Part of a small language model's weights.
Size: 8 layers, width 256, 8 heads of 32 (4 for keys and values), vocabulary 512, 6.17M parameters.
MLP neurons of a small language model. Each row is named by its layer, matrix (down: output weights) and neuron, and shows model dimensions 0-255. Each number is 128 + 32 x the weight over its row's rms, rounded and kept within 0 to 255. Numbers have three digits each. A neuron's up and down rows have the sign that makes its largest values positive.
Before each neuron's rows, "fires before" lists the tokens most often just after its 100 highest values on Wikipedia text that the model never trained on.

fires before: "er", "he", "ter", "h", "i"
L4.down322:142117143135102127219136107104104152120129126107189180137089140143143086068156120124083202119126098110154156111118075156090165144107094148090125135148156167122125139150138158170122105160152118130155089167105143098131185128165144081134124107140144109108164147113154119102162221159179112145124134124096170158110119151114095213123145166139157113177158178092119130078141086146099212151069130136135196122144029136094174143166110101148123155102146140201138148156102113212119205096092150124093137100194071161180138175114139107150150123136123151137184103156130136151106091096095159159100128119173150177085123136122139101121130161100143146114152125151115103205112139111133081105088178108117129046123138152153126072173138104123108107128198128110183123117149136118172141125198142

fires before: "ion", "or", " of", " to", " the", "ive"
L4.down219:130121109115172146195164169173155123216126141151146129154181101115117156127050185104129123111112147148158052133130125122127081182086156130175152166106207112141116147133085151114165126138156140096110155124170108126134142123178192146064117127134139151193105158152116164134171063143122143116094116163156121136125156111147182126120115158131157138162067076083143106144138102109118088209161140188126168114133140088161102133171172154095109115113136091115114112156184129165168074151081145125107127141056184138111151135065120149150191112059099130109085124097133108140178115150082138142062166136129065140079078107132123091138048105157121164087143150089114077134142135108130135140165119162185160136091091147169183129124125059176106157123141100135166119166147097144095152153082117

fires before: "er", "/", "um", " n", " to", "ion"
L4.down402:180165137156143096153145156158100143165135199182155108178120062149083115096150094156190147083163095063138153138134168121128114140087097108125151136138106168111158143138139126134123125102146116120114138139101087071090067109115130125110083136082087168134067058110133122127121118134102134122159169150132125160092186170115178176093153123142117112113075108039087123177156094134101167163095134143152135120079096151128187174145116071128037080137142102176094189092107165142109102143049135168173174099134102071119121119150111072163142150105078080103091137097126024106179147140151114131124120134153142117058190113123097159189115107143140146161128139137175132096128128113154086159091123145193122139132162166129137126152182067091146151128113132138128129100073101111114143164123101

fires before: "her", "n", "or", "ion"
L4.down654:144160090134176064150159143145085111131101132132101115159173173120082139183131096108162096127059158098168086163086129089133143144157156101179170126133174124128147149192120153151120132111151174088135137144180107055162150116202127180099180182100131151130136116151086138101188107110172133172100097125105127091124176149165109120117141189156204187140132085138127118097124125208125176184097104132148139102128133133170135186107096088122110112099112118156158159133106080091153165086111154088110123121170155097084092093137088095083187145171159097071112068166107067129071114093128108096090101137206119114126131101076136091173135089161141107180166152115085143121129135137170108129165116096194127136124132077110120110130113164122136117055141100092154124133182145087155123166099157

fires before: " the", "f", " M", " a", " his"
L4.down164:143171168171060091105102133094146056109146170175126156096156091048091125147075100056140121149154104115115150131155147116167151175113125113151155123157167106082105064143164113184159125095133191099133148104161168160125137140074116127152164051124130203087150127131165125148124085085127179184111191098198135129061185109111097165110175181169155105137134077151117177096081144143086140085120171146141146117084133151116112144113171075110137099154150156115132154137081141085104103186127137075095105093135098128124109133083165153152113114132147176057176159122111138155158127171107133108113147127151133152124083132086136126118156169115195162144158161118191176047135127108129152113154152068119165150105120128094108145165126144080133195128131107132183116173129143135173145124144147

fires before: "\n", " In", " A", " He", " The", " F"
L4.down203:154140173134100094143112126106084134102118172111079132088110140128053137095153132164127221161091131078132092148131134176102121108168155141113151043090117126146120124113123112116132103157185160167140110052177130101132103132137104162097141145179084090153156096114112100114138128091107113090100124111092079130109036175124082133106161155175065092150174142119104104114126115091121159011112139105148126140078077162089100122079094153157109152111115136085108171096152113143140215162205168136180097138124133138108146104212141132119119102096153124098146166150109180140150156074169112152084187153142103095165114141129133054108145112104110112161136141079113143107147127110067094108083173130121131166070157173158138094103114159143148137166112151149135085070133122090157090147156115

fires before: " ", "\n", "al", "ic"
L4.down23:135077103088143098011126129125184116084131158132158163168117184037070108126135125144116125163167141146110098190113108182145120080142129122174105155129082110130163070144100108083122108151140134117176118114085110141129177135122183097147133099137112139091115094096146165136120175129107108060131209022101113181141132180142110134178158130170161097077147122119114132138145125151087066170152115126161141109160122134083166108115105149093104066123106111124090183079120156096090145137100116133112144124157139087138141164138117108114116090149145107145121163117099141156102152133125197139126104143111111157105100146127120078150136096103119169066145144131119084151078053126125074076131076157150116108177106044141181180102102095129112176078130100183161070126100132161083144118153105

fires before: "ic", "art", "y", "end", "r"
L4.down393:121161127136101121097168111140130112113159134112172161114118159165150109126100050145125084105087158152153171142106126107162175127132108079101173165097117180163206143082140133143149131164112122163137142060106129093150178060146142138101113119135112165128102083149083163114151091111109156163132145143116092186159130133125156098100135132146149181157147142133158166161130088085208061113163184150075150147166171143113112165126093060151189175164102076099108132114097161167141121109113124174110148120153121123182092095105122088192173089127123103118131134137119091141166173135115109080128122109098114099103070131143032164157075110156156123084136116179039092159218121200113044127087134113178126121164127133142090152160162082118149121110109130170109129131105153099176111163118101

fires before: " the", " his", " a", " in"
L4.down551:151097183063064117140104135157126122147153059094090116095105083126129110102097112147150126108161145074132138129178139151162162142109166122165089136164096199113146107169155096116105092084102165129110046128117122142117160156119094128121184141100088102096138133106091137202163174112114184146123145112148036122094204159149129107094110100124143120092144091137192141225114090094121116107133132153138102150155160105139056117066128141125068128193153149062114135072144126121096166113140124093146194110140097124133109176067154180158171185128066200116167148138133215120100099157178128186126131124132133136136132130130087129133147124129183131115151134189128168072130099098065102105101147130126098102097127094109077145175138124136141117068101116135108163103172134121126129109157135

fires before: "ce", "y", "il", "h", ":", " of"
L4.down660:143079122142139179149132105178112058114150140186149125082137125130178151104086092079124076091136155131167137113109132125138112168105110147110082084121176130148180097204160096113182111102110103109094151148153171166115097097113085145148194160105120082085093133096184150176159156133144160080153097085163139134120102039177116039090152225154096182116079141148137177135120160123137088159138147092146141090103130108150137138094116189159088106163147114185149129158122124114059057136110061163122112154146137154159084096120110175134099129146117096132128144126108139095141085153116135084116118101105174124096070184118167161161179101113168088112087170119166092135196097173132171135136127166126164111114114169098112090125153122152130131124105079159191107138096131130109121118099076

fires before: "b", "p", "ent", "en", " of", "il"
L4.down601:139138126214139120170087173073088124081123106111132124142149163087125179114173151125156124127110160121160105119126093164123128174119108131151087134119173132132173108064122150129092115073095084126123138130169134071125108174116188165130139132072159069121170151088179184154208131106246141086135147059121099104144142175146177132073120148199132130143113129126084108153127177094118111090167146147118100140105108131107165093100197131065124110133095119127120127107100051167081157152128147090102135134096083096092110146172133150117148131138170149105184128074163082115120058150153116133151086102146112129100073162113185120098100138089127111128131095090131111155106124179094112115167111155064182143111089140084113143202148093099116065111122127124134159127123152193123114092123180

fires before: "ic", "l", "y", "i", "s", "r"
L4.down285:155121085089161104158173119125145206110154139111135134151106108143146176098096114151082140140107149117158157078138130144146174102133157162060150131131109148071137182170083064156175176101128107163120147131139143155138103129108178111106121114105105174093145133167082167143087154119105120173051146191087119139117133093143168134134139097130076119153132061106072106124152076149162097052141197140088103066186128192084127118154129091100156117134085137147109127068194129169129085151079074065091182188171136148086112103122067122116129155121128109146114171150130087155149113128097133126125107150147112103148119154131090232122135099061102119146131104129105141142077097169103070137108144133114082168113116121050159127129166189102112174124147138153130124113079075102168143108134116

fires before: "s", "ed", " a", "on", " w"
L4.down387:083134177123128135156186147140163127131152162057081195094128122094121115129160133177131154117148126145140178107162106162097110117078187139158110153126146064148171104108078085100140133108091131123137119118148165135143107123118203153140118168047140118084118173104136077134149111193103088064108111144117131086088144128106178154133064164133129166172157105095129126147156077167156088205129120162108124155161122116142155164065183073099093101064095118149152133088172101109137111112171141131176168177168112147128096176095152119137148134152110127098121092136132201109126097132054136102155119114134137107164158110168083144101154132091204086100119147096184169131124123162167134089138144110095155121158129108102167090117173139171188180098173086085193129097169080143176154086124158

fires before: "gh", "p", "b", "g", "ce"
L4.down183:154131108147101102135076136094127129115103177183137080110148141107134154103123133104125060090232121167116103107143145139138165206185128101183122142116157123131152092100140138127156115079106172203095141084146149113092109151133131096122086133104202112135125150105141152080133085132134210082186136094110114076121178142189141123183196190106098158116068103098150117132110152121128149068104146075159138173195125156095104159130141126144157110071131120086174119131122079159106151111161121131096057081103105092137100132149134117158103118133141122082156115120114183091134124142133169129087091149140098127146166152088161203149161108114115195149092120073126091116116182096128130152125090148203081096079110134100149117086067131150083116120142167127129112074106143064080156149106105

fires before: " the", " s", " he", " ", " of", " a"
L4.down430:152115201094189109132155121080163149137108133097119138070149100141166132157167192134134133159095123198150148134184147151118131122127169122197069080146177151104120123136139178152155127132125166159105069118150109096076172112130092140102126151089065157143148126120097108127135106114137110180118092130158163105122128175160131156045162163101120125165138115112084109133153154108163108121169145150157125150237148120130117145169113135138128154130137089133137164095048111125136121135147109095135110145159154122111123140128176129149121098132051153122120163063102183118130157118179064133154137119134095136105097065113122121165146050171113151133132149154116102242102149093146134193132134099128111096103183063157136107079148187089119166091141119169102136158061136119148142030103077

fires before: "a", "ter", "e", "f", "ou", "ist"
L4.down499:085195129152108128151111137118148130127118070128103152123026090148164078119093145144125134098126168194098111121118128163110109191083147116135166173160123121146141175113087141124182116153097125103131135150069124108107119058105098125119167118113130103115149144090116150154126110086174141134102150151059136140148137015126113150141138046137104147087168103105094102137108086106154129083117072150139132164160148121147173156178130156158060196083122166144105114095097123141145175144120114099154109102107158095178076138132107166127104137084212158086080157131184156095145080158121150136091114109090096111152114136202138112127199111150173129179118152086077143118120101117141078159160124093140120156135126160108064097111137113076096143144157149086148224180147082108169110134162128

fires before: "\n", "a", "ou", "l"
L4.down520:109155137147102087143056096176144122054118112095129084099052143158129121102182128104161132114155117100165137164137137137136062183139114105090146145175104125066087126187083152142112116096118116149106168089121128108139141078117107181127143121124140113173158100122051086156177080153090086098123109196145140120112126117088107133143095118143157031125140109112147143102145075174182120110099163185106135129110184153198121113095136150105133118122168064139116152111084093157189151060144176074139117159121097129132084107113102152121094151107155149159112170108081132148195104116149125103162154117191129164108120126176152191123173147160138120116155150171194159122075150120163131102127181128102081152144176165096129102139149132165102123151200150076120144184121049120181129133112143

fires before: "p", "m", "mer", "b"
L4.down250:142112066120139137138136173138098140082132127151128105084138101157174143139089112071146179065040159101110097084143122149106127120134156169137127158164162184221126177165147172201135100094091123132138113018125095162160145180170092140156126113129113142158146161120141148073104082173185119164181070135122161121078109155109109137161163130150120125137102089137156051141104125114166159134154146124127124109157136136079115115111207132117137087080189144096149190140165128139161108200204148137136094134157091142130120090158128100168198094095130184070132154174120127122142140160145101091153128124130187158090143180094095090100123125079167174166077170102179167096166119123140098163160108127120139130123110140181147140108099075116127120094114119134107124129085114091088124155136141

fires before: "s", "ter", "l", "od", "b", "on"
L4.down63:086137130142121102220157168114155106161093132173124162142137167118108106137125094062108072139132143140195175131170123181170120077094105072161102137087118134116110099129124129142135154140152172082140181085157133112032152156106148136087096158167141166101150080073173100128108114141131110097132170141097183141131107166144098146127114162084146087101103135122097174141157060162133102132082092157105138177176174142155122063109123124107135151077085120126078078110124107141163132170135114103130171120154140148142084149104134109149037105156158090150146162139154130144131106149088197134137120150153133130058116162071057144043154111141159174125176171105144168124095107035127129089162143161092143150111224136139124111134143100108176142119185113093132117187137139133125127125113112

fires before: "er", "p", "en", "c", "in", " 2"
L4.down298:136138107100094153137091201165136085126095153104117108129132165131138136154136085169159085115170080151163199152096169105062144136151188163101135138142129098154172149178070092136108139091148122086118061111127060115114126095100065157139157114162136115098139156071144156192120148110195132116165121062145076178099126112115101129130117107108175103092130184104111127137090160177148147178105114151131189116090116104085199133181108120144120160108111118117113102081089113142173104177093109153097148125127081062101172155123090038168133131153128055166134119139159121128100124195098157135138139094121112137161088152117123142136138172082135130095093138099055162117199109176124114112094167188092125159147056136100124194152122161139153122116105069162099112136104121164106171119149135

fires before: "ig", "ter", "c", "i", "p"
L4.down296:134090102087115128161133124202182129130092143174200156136119098097109091171193170116134110077128164126133151086128117145103137137103110113109147150122124124165088126168196129090065112148098095191159142122055097073143159116145145126124172075132155085065135158118125111104127181121100107114152099105078174161138122052117125116132108182148107104177145139108133108095095100159204093130111089128160195146146132146138166071127055091133164167099137088163122135194168151115128173123159113183083085166120099080089178108165124129129082104110215117091191134096167110146101081125100088102157135158078083083142126144138111134141094113150102135113095209135179130140143139141141107100146149130119139109129107122073133087069153112135140102107072149123197086116120160140159088136074120

fires before: "il", "p", "el", "er", "ic"
L4.down633:133093093136141098127113079105194099139112119093129118073122135091154096118104117143101153151065103081145160159145122206119123101128199148173102175089159141126176077129132114116135122087124152132140084104108113116105126113183095180142199088113200076068119145108114095128083096105080133031134175130193137158075111128113115094127155150140132128131126091153200100127127135136147135141077135119091164113192228170110107156104129113074086122152120124134180132077126153153150122093154060123141137171125138137147144079114158086200140147158193153180124122096160131067104114142147088125124157098069098162100098212136080091139123139080101162140138134118086135110099147107133131125114117095156182111132113073144167113182106116069145152150133106115167162164089079125111172099137128